{
  "n_layer": 12,
  "attn_scale": 0.177,
  "init": "normal",
  "init_std_qkv": 0.0231,
  "init_std_down": 0.0,
  "optimizer": "muon_variant",
  "doc_mask": true,
  "steps": 6347
}
MLP neurons of a small language model. Each row is named by its layer, matrix (up: input weights) and neuron, and shows model dimensions 0-191. Each number is 500 + 50 x the weight over its row's rms, rounded and kept within 0 to 999. Numbers have three digits each.
After each neuron's rows, "fires after" lists the tokens most often just before its 100 highest values on Wikipedia text that the model never trained on. A number after a token or word is its count.

L8.up739:552511485440547501511481472468410502502430564554490456583545430466549594540539430534496529516415403502517476547478376493522471564563471496464589474501442499429447343494577373497495533470515456517512450417547516511533478477472401545459464456490480490471483437554478505473488460461517554539483486518516513469528500445502551491493529465447476517469399520391452471657498395472523561502488585521525398581504547540484469545408518478427475440428538504535440457495452520432509540548436500474523484452442488404543417446446478464573492538446492512569597468504403490456491533498435452438
fires after: " " 74, "–" 13, "un" 6

L8.up342:565539578521512490484487464472518530597429522437513531517473508533592507556432566527469526570502463580529466505491506530555491456532520486493474451525516682440501398482410465493581663528451500527526485480454513498450548549479515503464515538491503515506570509506583478384552582543396461561501683486485541574388479519482514487506568514539443493567459446518618515552485437547467484496459526489541525544483550532529534533574504434449441504569507528545569574520530544508470493537444511491389544510472507499498449475491507529487533536466516509516567525485581476461465509639601582490
fires after: " " 45, " \"" 8, " with" 5, "s" 4

L5.up347:466436495594610484472494472500560455540497501567541408470508387462482465482475513507545525588495551568498461616532397545592499508516518553489667448476524406585446533547528580529541473465526422556508492473584588437493498505619543456483504430453502523490582537541548531495537541502466574550452466469565555464490591388490488437483615545550528521536486480524520467532525395470515589521432476524600535509495505568498441511531458489465460546479468470412535479499534536498575537572487441514509430565502551507541455517532385427516508503490471469509508528447496485568519460498566549575
fires after: " " 64, " S" 4, "," 4

L2.up246:588509527457407537453496572506457443398580500502465517560522494444521461473514477440516426544516431520460585536444471495466515525553484487468490542488607489541483440521580463455527504603499408463494505525610552485544489436446529588499403415560462444493520455463493492552534468450480584568567526531492476483484467538479441512615537521475483546412537513476510485484576489466516429384554453446485412418413522534450448480548492537404475589514536571526528570511485576522518501585512471456497502480547493601627515478460522546475578526505474480488464519421662491490450510433507472419
fires after: " " 59, "-" 7, " \"" 7, " (" 5, " |" 5

L5.up341:488404501410420486562605492520520534532496499435472586423433543487500510469533517573480541522514524538494527607519436598471527540426478430492554432516409610578518480493487496490504576454448501457594575494551413488523533506525438420535439506590553517433565470514467494459460555658490414467475602516532492432464557475503587429447493513507506519439542495459486461462563485460548561487518514514547539529547422560572557455460541468495514458598442524546467552543465545451425480474500485574562572548536486472539469396534457589491575503516526558499520491457479498543493423451569578451
fires after: " " 71, " re" 9, "-" 4

L5.up493:549424547463614441466404461538584558495544508459504574583483460539519524444506518433497490463452567573490376473501515463504470455590529522501477469470556555488525514496462477547541470459479580417582446518493567509490529475478415553505485468548424470585525460532601460525501461448520497516480530440510485453555489478499471641446533467570441625464486497391535497555454547620592463498539433502522448480477409657535597535494497532481522459573412493485593432462515527466489503542605550524504508478608523529503488583534539547521461529566504509445506495462532491552475454465457535493
fires after: "t" 20, " T" 12, " St" 9, "-" 8, " Dr" 5

L2.up439:499567569486544493431453501531366441508491453497477418481434509439551463482469523422477429572494448564508537499472520495549514516471491375549500607635477558452414440503435481438541565497540506515519488543560458486496460356509503492440416490494513456451508571480526446445551516556520483458432516531488528441498467488534451485422427532578521498537444522545515436474473431428498476471573488503501523468461533489514457444647430490444535521479478608543560540465465474486486488477542504541420437550538597576486461392492572509578461614427484498488520545492486448479364516460486521429
fires after: " " 38, " re" 9, "-" 8, " (" 6, "s" 5

L3.up169:505439522519533534469455543509591463446478555568518467436538486594503472470481452469494361544507518552499425582423418496575462574515506539536515509557539523481436525538519487458415402370511598441481555516533579457512492463536470535502531536538494446421554511568553443531462532573461539465495546542387517425562480413434525476543479530491521626465513466493458424558412459544449541567472546429520471534456456561464405437505512542485478505474568542467519526508440545568391510419484491549531564603498474600507539540494583482536490474465490544492470432468549532522490499486502591615
fires after: " " 39, " S" 6, "frac" 5, "\n" 5

L9.up478:494520524503529605562467474470470553477417416445573513547535493445506498477510525486417486504530447601560561491505450505501455479564470478398468563534526542503476554531559346538427531559460542563495559505573569533539452448572525534534558560557529593546526502567464428491409538423440511558427586476467469552378464517468588502562528443502556537601468460514484480563527447550511502522507573573530468539517427540514491545482500580546477525466550463440453502525418505578492388627466416496378449495495470446525476537470491426422537485496547529481496515465571518462447488479540518535
fires after: "1" 30, "–" 11, "0" 9, "8" 7, " population" 7, "2" 6

L2.up907:518461552423461445485499523546475462509510509490471518590498499483480592460524594539477557415517461472524471541520516467540557539530615497532438489540440512582545512515496436466431509467522627525513525493468485526543616523523504543496526454421445592497453515479548415443503496459436464574519434560532555560534511491458477542332498482560546487462564448484403464480463508587533576471444493510570589473483448537512533505543481584441447550611480511493457565435514588452580482573465546597533520559468507525442482495436544391524446475526455506573499427473390437427519547499498423433
fires after: " F" 23, " B" 12, " W" 6, " S" 5, " R" 5, " Le" 5

L5.up2:400471514501554529603464521640465421540503499438518511433543427433409477425448536434545492452598496507503533511583561519502431497476470461546455466536529463509622468552492474511525513457457482493490505531574515507491536475473510497447392437433635607464562578574564414464575534566471562500527523551538432580463485537484423493502459563491422520431573488554460468475422422449480455566528568501501510550567548544578468515447425501459535524540548562500494519494478511565404500567422449537436480522470430436491492485505495451455489421511453529578452529484491419502547497500418534456
fires after: " " 33, " \"" 9, "-" 6, " (" 6, " were" 5

L2.up390:491496489516593547599550558523467450512433487563452457432393536450535520455409430479450533529496532471557510515502442464542455489464484551478650468528487505460563433526473411539521504549469444471510541495426609509414466464589491475484398446546626476539502549655525512358526451563420645497497433483524473483511484474530496506457665542508509456466528541502501439551555496531469515485514478493470404465483562551518501539429407473481539544468578517490545486483442464550434459486514483485524489493505537574481533508443523471515524491559511438436509493524587440538512486472457565442
fires after: " " 65, " (" 22, " \"" 4

L2.up26:450627425432499504492557588526542476452431500542429538511536482402519650522501559584414596562518516506565521497516509493500482535532520589579406503575501523485492496469501486600494519454538528475557511562601550482530527424533510529506451581495536414483464503461399480466570451508545560507454577512511550534523367474436535478486442611398539485425532501514538531484472514511451508503455433418452505556467493498481446441524480440451455589520508525517541474439444524494472418478595514527477579516474535524595470473539575468478573576490513410451492491576412503437454498533442515519
fires after: " " 47, "-" 7, " (" 5, "," 4

L8.up302:454434515480500574606507541493504411527450556494456411543481482459442491478472487515421489507473496488513475432439485536475537527480481539497462522573557446477462410466453542543509566521542489489534458507453492466518519518567441519536475412465596516513478470438582429532475528476492490423462545597438473530318395473467463423408578469543491440548441509534506496454405467544413494491542530492505576439583505572548416505491406513540482536507477471539478507506501471484515450515469463500495492566543446474597471449559564436582448601500475526475519364583420529512539477432613602461
fires after: " " 52, "," 8, " |" 7, "'" 4, "-" 4, "s" 4

L2.up402:484482514449439485528490517538461528547468545505448448473552556395486512485413504480488496524505421390590489503486513511562560509480545567448392478420548534448550531488529472489524581538512463433497560570473540480621541530459511464542494472504567512557541469499442535544541402559481573565470554471559541515541490499426503548513496568487509459527579513550441429508481480592533478470477465430435424507490477408484510519560468381496541553486534522427453476502427481489556381435575458539421503479548438531496639464387539474411517406446412555485600447492562499486448497503608515533
fires after: " " 47, " (" 8, " V" 5, "P" 4, " Romania" 4

L8.up787:453513531480448500478471475600553590462506548424515518553473451483542479500480474522491451513462523468419464513473543440448525487547526471449491561412451565582506483425469471500527453523505496504492474495523499582565575500424486430493455496600527524487440565611539456564489651457569377516404555544425532421635469585534494432417583577400502450535511486474507476629517535571528467494517530514439522492515474440554460497466526514440548530530455504522617622549497539566398497481504462491539476498474460474521427433529456397515542519458535498458442429532514547501465558476521501479
fires after: " |" 39, " No" 6, "\n" 5, "|" 5, "-" 4

L9.up779:457508531413445511536520580528507465530460556458620390529498530493483499537591582447548531506506464380458422587529500489574479570566480529466458469439520490485547446579463395432466474476510508448519505484499558479585538422557531485416500489483495453457494512496516661573536445569566526523499480464499496469575488491558438489477491542501532409498511501438346472516448597480527380404394451470484479505485538518446493503433439506522498484457548474478510479528426441544501629477441548543515477518501516536420451465490480567462533450482510550543490401443540543523520519478469606440
fires after: " " 27, " |" 26, "1" 25, " at" 7

L9.up495:502543540451530498486499484541623399573444543503463495475549493453472534484487499404418517425481467541454540506453499528473462480589449506509501449506597567443446490523519461522479397486377576572605480485502398476490461513513562420549578512530576483555427487462553527452514451504483549525558539504532553529431467532467466490401568493568439517550514479525474509513489478403524466484526486484482596515485420560565610514540496535425559476499505482414476478457462563451408498420470478591565550514433459468539470506600513464472532539622476414450529514491470599364487553540489461544
fires after: " to" 40, " " 7, " he" 5, " she" 4, " who" 4

L9.up224:461509508546573584499505597474551428551507576506440563453468470410439558483511443528399596525440506493387553495499619561593581547563505589548476390512457462486409502473495471567510496531423525426534466560490420505478500445559532470480577543551589417515565506523450489464494476524471449420515466479426511568523468486450469602447457508577460420533533561487364431577486456484493518461448560554542511472519502544566553523563519450534446434482521550484557498542503531500493490592548585589516513485520514563491567494540485499458521494479571533430519488533436531482465438436538563524
fires after: " " 63

L2.up755:446518513444454493475475599436476516526439528530395457429534493502532508429497371484432592504512473503430400540492526485573499509534519475533477588514424449533529530545440488519525488514595662407495517488581458462553561382570521512372540505471528427567427566556534464425498482542599534482515509589522517445466460498511492488519507525495509499514464441442426452595603496533445518516479419406545530455496475501511496441565467499443428531527518521501499487520564510544445573623507377515466526468524526507565462424455514506479502510564488573422529459518512588533537552449513521482
fires after: " " 56, " (" 6, " he" 5

L5.up533:530549624513529479438526509528454382511494566552443410535493503516497510495573484482593493459397544544486539561556524565634474480493470555465524432459509423559474486529515530534628538522469501472576538531564462554532469494555367517609475440542537464415474501508455554555452523527429507485464574578449469500432627509535498458497467528560523509535502515513439507457434484521550542437469504544471581500474511482481535457496421401437532528463607613483570517546416475520505457541540524526532480554500467519533633505433502492458467525534483437522462511506533573576487419451428567455
fires after: " " 64, "==" 4, "Early" 4

L5.up177:457466568542453467487411478606527492605454509527450338408551533463523540468460501520492483459496432435531523574491528500544544498523476530538553410517461455445457422490452507520437588408467465539496557448481471535479481503431413499514528592548583492538510523466493524433577517512464516406505529463472521413540411517515472497489489389515546477505542513587413444492447536484487571488557505495434548480510492479547490507439601545522507531536513504441518562459511578387459574495606493490434443583494537475545464456455452452436546388469492626506553412602574478511496496546485525475
fires after: "s" 66, "-" 14, " S" 11

L3.up145:424474495515511431608565460523496492490404493547512492513427483461545503452513511471427404453519478480502538605524439521555526549579514432471593531499532511507569501518465551514520504399473542532403437582472476483539507526494421533446453515518526489474499500547545616487444440524638513499521499517507580389538479561522554451440518457528495525498591448514490437402459507528462430412496512424518562528485443536495566508591467520594497501452568542404509467545550494540414552635470388478541513526491526519462542551422582520526408489475576447522493548497443546475417508472595547470
fires after: " " 45, "9" 6, "0" 5, "-" 5, " K" 5

L3.up644:512471452463564545562501519523543488545494514469534566475511498559562503507526499590496551504544526561438476496564415461496416506566402406386620410566521517474503563463430466532521519529461546459547436519392533493531535493468491551411602498442531438397474501483533451483532463484555402410475600554467508455469484525520535501490560529519462506513439423451564617483460459498498469434502440418480459528430478570450620515525447488556511485579568537487560474521451633522540542565542442530527474519528506519623437513521478471554491574561486499569577575515419436475505500496508528497
fires after: "\n" 42, "-" 8, " " 5, " to" 4

L8.up688:567484506482504589531583432548477496429514455500567508480633534447493415507454508427477537545508523513553508451494476519498545584531447381448407510628497518568517440504522505457498495515528488400529512473505444578470451486482422588559491481596451524459468479464523592476515451627460489540459499422435473461420461463519537513516497477527547529474440598503454534515515580430501475532452554527490521488608579490655498518424517520474525597453491509536520508535424521423437475505464573457455441532526422539576456512484537510537447394455502561531465479418477565427543541527476552440
fires after: " " 52, "1" 9

L3.up411:513522432453504508486480458477567465467479578500586476477471553458442458514515450465463439471527567564480491500576510543490563399473456553402481539480513557531498513569536416449546636477603598522575553564482479369607542422486446485490460487562484507517564401497516396530503503469450480490510537499475387498474522461469493455545591505556468548488409489565512650471512448561487469397493455500424513511512522565484519545503536491469542524511578512530522512508468575548514540514484472530456546439492459550617405455406575547531476490567571417501437514512475432416444479475520497513
fires after: " " 35, "\n" 8, "B" 7, "F" 6, "W" 5

L9.up69:506440478490513544467428425501409481435408483477519494544564525473563553527561518519446535544437475536468565420474527429568444481519497475554569451522526411496490519499465430542442482544516413471496600533552542445445469430534433555478567601423605571467532462524583561494548576515414507567525463527395472553481500493447432473551441509376531474489533380542516479467521505492446494466417533507488486503490559524496515477525473566427455540499568520453530535421448559459551487509407557607558406489438583472443496480576492560534481476465476504402518495576513502430411459480489566562
fires after: " a" 31, " the" 22

L2.up615:405555491472472473534438582385492476523504435513526488478477519417484535513482551605464485395460454508430481476511547508509441455438499487515412564422537575478531463544559489409607611489487460411465454504449502508505600503549508501493411522466474505568519533458498441519489452541507446508484539532570533501597449552433462432479591568611478544525557532564426448465477411509492578531475528479545503450509508489380468486434455554526446477475462490483517500592540607414447423528506567497501547474513480454401565538427473501523482534518498403487494615559544492545393464503493448491
fires after: " B" 15, " b" 15, " G" 6, " K" 5, " Bell" 5, "Đ" 4

L2.up709:548425523430462473433536518476516512515530548469566413505546507467518577485554446366537522584610580513432600527506483475478484451414533562522456458597511500553519488554468417481412564473523490534480478489511558515562556456517514415474413551476504429512586592546505550522493518466504405500464491474556440392486535456443498522383457519497461522550492403438551535577530495557556508410544445477443479518472472538506497455462448529506528487464511544526492651490519561456552519476438575493529371503483525471572491499542452463531512469462644577564491478485465600453499517545504462479
fires after: "\n" 21, " re" 18, "-" 12, " Re" 9, " " 8, "Re" 7

L3.up375:492481513499555530462529608485467527562463539481510497534592509470488527558531523498502499506449453591442469566498467510402557444480496508500510597503483460478432356444555464497546560456567507429576412558579547488523529559493511563502426373559455491490511476538552442504600415564529488452548515471544466480576571531490532397567486553459456449398492477460480556520483480494522482453466594472475491558471582549590486489400481480495504535505564412497433513522443597483498596496429433507427534481503482521491465541590545565516479561492500521567493550484573430569361541476491542416
fires after: " " 33, "-" 14, " U" 12

L5.up679:467592453390557509457538464538402507493447579465529483525538487470498559577477490610535467524457521493479459577462419543570384539520574468476505517520434503512482515486512434606456490565535585498563495589544538441420491521484511503439447524497504588511491580452460507569603542496409528462486344455547466473482487437491554555551584444536405469578545488537450495486587479555536519562462429557489395464502458509513530513503443496445409499471586508465513564511524491438507546534475494547474476470527521559511527606480515601525597498455519446470499506537380508548512461503430564474
fires after: " the" 28, "The" 11, " The" 8, " an" 8, " a" 5

L5.up861:489563545493570490671454544556482441626491502455526455549575492497467509495437435511532422457551380477494523483576498556517572502468446563494493452537448457488517470540476485478558461463585475460422481455471527546477438579561535545385638461556432553471512521525527476497511485484491524587445571480554574471514500423442492557496595485539501447461462530498554514485463546498551463571566493505506446527473542570544538430451570577599516495496431512460648571555491450440492421413432468517523486493465550541520485504517490481496529392503490517502601529487536529544549451484464562580
fires after: "s" 55, " S" 15, "res" 4, "us" 4

L3.up475:412523375435485548519483614570512509503473563557408510481455550455467569464501542432556582563477511520537447518477569505449528520490457499618514574476533523471523476498460485536526556486486434441507449474502534498462501528502445451498551472531455523430416475536455419589425423556487485404503549496446495453467417510451563547470472515446458420470472477514453553481408485519496452369489501501568429624554475556416467531462495535612480534521507502465511674448490563533534485546482442497425516446531526564492546490507499580478469515533584468393475423473531509586455520484499415482
fires after: " (" 31, "-" 12, " " 6, " \"" 6, "di" 5, "s" 5

L3.up748:471470527507477504598521462577553469437450433498521480533530388428535506437445538356417474511525519441458459515492477497443499471473537569440499495500512469517523441531563493518489505460443492419611526516571568502406514450513399406534384504596495507411555510529541476376476519536516478519497451499562479527558520496483488607525495474483484417483470540429494571503496513560520419458540559540476600514451431490579506502521405509489512516496549487555501499555407467436489543584465475533487455465515449565491445475424447518511548472531470488462519485574560487422622407349557535479
fires after: " " 81, "-" 4, "s" 4

L5.up54:455606581389549495586592454426491467538428469536492588523501512431526478452550488532517524522499458438486556594416477514516465495498490515432652439398532465514507447585488507550533532559505556576547536515529394523518446496483459577441450561469533451480503493503501461434433483554518532607494494464506488527545477578503569501600516579424466460419459465482464574531561557493454520464485454512536546503564510581491532487358445487548530577492548445449469488476315467478470509535431441512496434484506519534495519512580497545513527538549434529510591513555496532451495564525506483543
fires after: " re" 18, " (" 17, " " 13, "/" 10, "-" 7, "un" 6

L9.up157:401598579519442576521522438496489510526502524505520497535533524417452611499536547468455460483513509530481511568562526555502602469533453567503545477545426421509484457589420578507484492463513452462483490466481429496446512400363416498499504462445511602433567452535543519395435488439398381528476475514486508474510588483402449582473494445460497466512537404494489526473493533552521522445538599432476526479578464549480501491486503531552540462509594524481471586492595495418499550516472364476468484512528546467482466511480438434488417467447525486489605513480466513513558495584473452420
fires after: "-" 33, " " 19, "–" 18, ":" 5

L2.up370:385500550500507411441474525580627565543440524536546432543457450411512541504487569428505482538537489454493487514497496461545439463413434453466491577351521470453504508527438411439467398494499465470617480576565507488484521421485549458592410509521529527498503521520461488492407471510487543561572536480435471562554468532516528588522540547518492506569532522503475472453497478519517450440429486489475457405404582434449500554599446436462522469451496495494528572470503551479457519461426469540461497526450468549452538461495626516581498514540404489496482420527521518581467555498510384442
fires after: " (" 29, " " 11, " R" 10, "|" 8, "-" 6, " \"" 6

L9.up274:556451560503451525485492475503562497537542626535518537459553457576563490429539507486464518469516558528414471553555480457551460488493460613468518525562537473559543427515502453494496513539480373485606444471566539554456498354394425524558489462533496477421467465482537498433580487523437471543468559484503475529505454538448510593546483436481505542472492452540517477479556543462495568401393521494463442452505408548545530472464509511514496529483596463527469490512516503423518590472491500465564465579532574453489415554508485516552599427444500467498573424484420605573486595609527438532
fires after: " " 41, "-" 20, "." 7, " \"" 4, " by" 4

L2.up868:472451468463480519469471509490525489551391411499491543473520507378505546449454486465495553526544492474490471552540513498487514537500456494499550583589360492453484531445498398433502470452532567503544529565564487435444511400528470580556417495495501478438513426550437550451578428499464456489409503545548464516493472561633527447546482558429447500508538532477442550454479450517441494602510548475526511590425482560612508423450520502475499534498514583536474471532473475481535522571430391493508444381523527568542444539553516538457476485513502602554484494485523572510423512446558657523
fires after: " " 51, " (" 16, " \"" 8, "-" 6

L2.up880:448485486558503454576537497436501497568502550495556445487504547427480429443535546518453472453495484536491471555587448541543515497478527460516492603481499642587558511557516481506522556531431542501550424544500480459532617484549564411519500536475558594491540532494457369392566443595478485542515428503593534467533525551578531496474511476448575606503618489588494419526534448423450559484477487527510511527520430502531457506552363450538471471529497538567551528419557577490512489495446523470550445484538527555550422519487509480404508510464498493556560491482550404442434506446440550437
fires after: " " 70, " p" 4, " b" 4

L8.up778:505395581499510497491482604460477491524554459475444459448496517470533536602552549511493487638530529513548601472490497532548511543492555451483481522562448478509482502489493422448473558503519456414623532502492535523499422433524441440503494525540527537526543516366475533490507487520448522398499596480398588515479476401512482519521519522548445409420428445513563432474511456483457526399493457466513519543491540504590473457427472473453494512415508480582549464467554593469590545540485404497541432418416561478485472463552442451441368526528465507510581574495478525439545518516567571471
fires after: " " 44, " the" 7, "5" 4, " (" 4

L9.up511:431484488485515546600508503489476452507483437517544479477533548505534526458480527489521553514525494529533426552501427564578472588608442461554541448489485451540536436501531533478370531553578431500588560480486578529452486524524510420448508561575496453465486560481463565533484512570489653587419508537447524426489596523480553504532564520471491435488523523479534493478460513560570486455404465486632577507481577577557524492475484547500533448525594566498555590541510527469518533462533423551512581564518635497486455570505581467429469514497475504527473511594524418571515487493517611434
fires after: " " 39, " at" 15, " (" 9, "S" 7, " in" 5

L5.up841:530526661579537511471477483478462510552428517450573553539479549464529482472597506503516491454505516485511437504561564547490522495489539519479573407500507519484442542511463543420549543396494572519476591449547559430470529488591478472542483464504439600487517500445531482517478465499413533569493458560490497438372594468463557589606522444494435495588425478431510517561496443566545522484443530448500527508481486561601479453521591386452377527480549444435581507467549453443514476481515532479504467456511592463539530553605462519478452471568478504499597509447433471496468562549546444477
fires after: "s" 25, " R" 9, "–" 8, "-" 7, " back" 5

L5.up876:536574569536529498511432521483540402444580473498534553454464558451498505538474475467493490471435438468488514565513571529556480549475541527433535438496516404508488467488424491518512438523519598453477554552508492502546508513488506614480592538433420517562544533532546522489530586467409498489446561537398496528495562462473481445492484466482526498457575497498504518528357556499528475528550476472427492505496571624525451459510577524392464553546516602424527538493533529562525564544475577362444481527491503557554554436471353492455444410581456535457557523476575394455470493516437524448
fires after: "s" 57, "vis" 5, "em" 5

L9.up295:510457437549453530514408474573518554480453531365475501435514538497511619481521573392452465595408488509511496556447458515472526462478541491437544532484438500479609501476497463474554413451450438476444443487502506545588395496521509469446474486610578499604492467519481477560397589510504467489496516462487571516435467472471505497506542513496501451540433595525445607498564488518496442497571543568477467547563518432556519425428466373448517541514526484526476549473445459477451520536440481528592452477573516489489520471461404437411516510463481493434515429475499495520392461508583587562
fires after: " |" 49, "," 6, "|" 6

L2.up852:497545544422513499442480521531351499501430503547501570471501552548475570521494531458494529466546458528540440483511479524471474529444513551480649439503546495492493496501400437539509465557567412465564497482510532434500522413550456525618513583427477565483543442539496533574523456521434472564486434470531535466479540454468514508423522539509396448520443585488506576468447576502523401418461531520475395489494454544392473527451509456490436568510484520523519422430419475516573473495510453494433480541508518466482355563450393501536440456448557462522538457575468526491600546570426434494
fires after: "-" 30, " (" 20, " \"" 11, "s" 4, "S" 4, " Cle" 4

L8.up473:516439494472446509507511477538570479409555558404516455514582517370528526314514413434472503524551569432449477536535490541470428389565514473505568505467501518478484447487477512496453593468481532437389513474486478584639491483497571422557497486502625495566520575472498469585475395474410506535488587421513401525381491551434442489440423487420491572516566470449408571516492469499432526539484512504542517470486524483569560485512579468532479524455528464459575489520501528476537471551456518493445472473440480539528493483533502498467535480458528505554483502425558512426463523462493501525
fires after: " |" 26, "–" 22, "1" 10, "2" 8, "-" 7, " " 7

L2.up380:513544554499530532436402545415424496479477464490563492496572531491504492544451592496478494506557478584482443571467480493580515541599539452502570508604338427444533442515586527557447491477481468478364544550538504479516530468464535455560493465519568508510488510528557495495547437513478511521572473440378593365541544497551599453418522507525492508515545525389487382465425542475517467507484467430489588541430490484496493419514508517518438511407543546459609594444514561509569464537485448484476478508528540485496497506504490471419491572492524470484419504449577502514505547485425544440
fires after: " " 52, " S" 18, "S" 7, " f" 5, "-" 4

L2.up580:550497515417562438545454466500542525552446561408568536564506664471501473495575537418488483556556485510580529514487487522599475474526500566463446513508526547498466428479425381519513499442532520551575432455544545464493510460577474475483521562464502430560407491534497454486535464496524475562518454514513463565558480435539515545493490472397526524597485546431372525582548390479441567356522540556522520539503438580543523545599440449497427513461531505478507512468474546477512606503501552430544529440523364541520453522533438479479555515551503556463429550499437515486449515502458512529
fires after: " " 40, " C" 12, " F" 9, " St" 5, " T" 4, " Bo" 4

L5.up202:439502591538551458357473532549606450554441509520528585487571513437514480448566510547494540418435557416591480573408515558474468512546609495517543488472457476520519538446424551543519515515484485468500535483495433460478495457505483491463460469453492583459584452432544489462574524509585440514439521519495644473432495502378474442609604449477459450488494503468546485537422525517473499485505572484553521462510419519521456457481411469474556490450507549549498486515493580530476496511565472521475530473535580479573446465607518512541451461436590501503485633478585538427543468564446519537
fires after: "s" 17, " re" 14, "-" 12, "tri" 6, "cc" 4

L5.up80:461519533452511490551465507564512439357466455540517473549493410461477491462415437477594496551457546546504534504406488516615522592517583434454543434517461460467502404475494602482497472506448535570408446516547587564507487490527476468472651423545499414524490563563482585513511501443489530552447502556450521494453540464511478508635457386530497512454489534468485530492490515449518538535472565507508524481434401499530502427510562526419504550555462437452486531432405504480534542477515461429441594469439526572453398512506509476455519464514460516509512417489579464514549432602507557484
fires after: "s" 31, "vis" 7, " Vi" 7, "ri" 5

L5.up98:410417498550472476605567481468422524447517475523551449543478515571565535454484499385480488533537530500511531532483476481480480572477542496471540526538589562520473415507403503478499582405475597487438462512476439465491492433475406515518454501491548467444488375539541455466476443567568522470503501623535550520452456501477517439490574498490467485632487537523526496487496481547519534454485505517512543415422484545560459521523443435512546552545544499466532610423446437543468431386511504385430444608446547479496549604515463486511599520536494580501447525533481591436484494415551544525
fires after: " " 54, " Con" 9, "-" 7, " con" 5, " vi" 5, " \"" 5

L9.up488:463540501355571522541538448455451477454485477485473416451545591472456503509448504550458528531487516546501592582462475408413395562566587530568580441533456463510446562563593554512413513595490464420583485508517542482481534491485456478427588511521425563450484556561411474516568479539448501473531532510450471521540506510557581428531617539392527503533493554510494543485485439528463514548496521491431546416497485452492489474531458530435497485528605551466585452515432610512572471435522466569501522477510520472587524476490463549532480521551524486443466542487549545544499411485589445420
fires after: " a" 30, " " 30, " the" 14, " an" 8

L2.up799:498547603415546587423463484519521509530441528481472545455575507444568466542522430465466489539449466515467393612479470564454477477516510451478532482446551457482499494576484358518539498537446467520483466554481498490474463479574496512578477570506497585517475538534508474568518483530493577485406488554567578463365500515532479488442494394449490521417515488460459431538444555511433482474469464493506516498442483659589428528435566447544434516465474453533497443488511572501435456464477395551528505468516471419553493424508440459564541498536510556562542466523560603422475593475554523401
fires after: " " 44, " (" 14, "-" 9, " \"" 4

L2.up904:471514525598523496385528620508479551485481557583441450421468530499478528463505526474564518482471502513521430569471418464563518540459451498565497587485517430429442504445509404543471595595451499447621489420509504529457569423471521512504463476578452529481443429576417494526419490562537486548428488573540609451499477560515501531521426613502425504467523436428505461499581546491489454427530486490550531541471448547477457475546457509528461546511463518548564604508455475536438500477521452502508415469522460571531624496600507513563423517467514529472517496438580553503400532515470427523
fires after: " " 48, " (" 21, " \"" 5, "|" 4

L2.up64:500522472368542456508490460504477390420509456478524536493486502462536575412503566548502421622565457585534511582498515503526477385509540481493450573578467534551529395608517501504495548460553487461463483446476568457449476442531493653536522527499533396495537473508526475563457392479481548489473411543432475561494481512476517519537576503600544518520524583478449556499503451536470549477560494499547486400504465538493474513479525567517543549539519519473485590429551575481580497531431463447544469396398453566461483534557535429526578494494407437500438522445531471473445561452544502468
fires after: " T" 20, " F" 18, "H" 7, " W" 7, " S" 6

L5.up413:509590479429572550437429489477629498516534437540486480436453520455453549513455605544462531484455529490547432452502473553563473530526581583576444473496480543467497510576393582477514566494523461482533514435545435535420440436550527458445443514475536477486562508533574515463485501548447437472469570594461500539521436538480499547491563422517539529527495496613507440547505408541447480442453460424539532580596470486510524403450450423495530557441569486440516605543533499474529408562423484529548487499497483489424499593562463586508491524445442469395522517554457518480454408472480540428
fires after: "\n" 60, " " 6, "." 6, " (" 4, " as" 4

L8.up289:444565485504477465495482474535522486458428562555503391469523474488511534531531514489466534502458447482535514487586545531464406568531406465612533523465535356510444568492399454541461478456447440521550535451469578505465538391490479421506496455460536511558528551476591560582565540512515471489520564391509484498517547474489493405525519560508490483421512535485445542465430492538558373495436458490454562505528404574494535462449514492427418447429554514610581486495562433630495534479548545558523525511448559477633443487489497549460537517456560549487532460553517552455484520550503585481
fires after: " the" 35, "," 17, " |" 7, " in" 6, " " 5, " of" 5

L2.up770:506507467540465521493431495484614494563407561507514461504418479469455581490507471489518439491517531491459479471535510513430517416391483474524532522470486494453503547462568505558552508544377437430570428622525522566520514487540513526475480381518518515553401472459552409493480445577586560517538515526432469467395495564504478493592485492506463528534545526516441553492594430431542470553499474442541559463448442478539507459445464424597456468552458528487525543416625532424459541486502515402471582581403610495511424546501523427507455632534520487514457519524474517529469475538539514495
fires after: " K" 17, "k" 8, " Ya" 8, " H" 8, " Ka" 6, "K" 5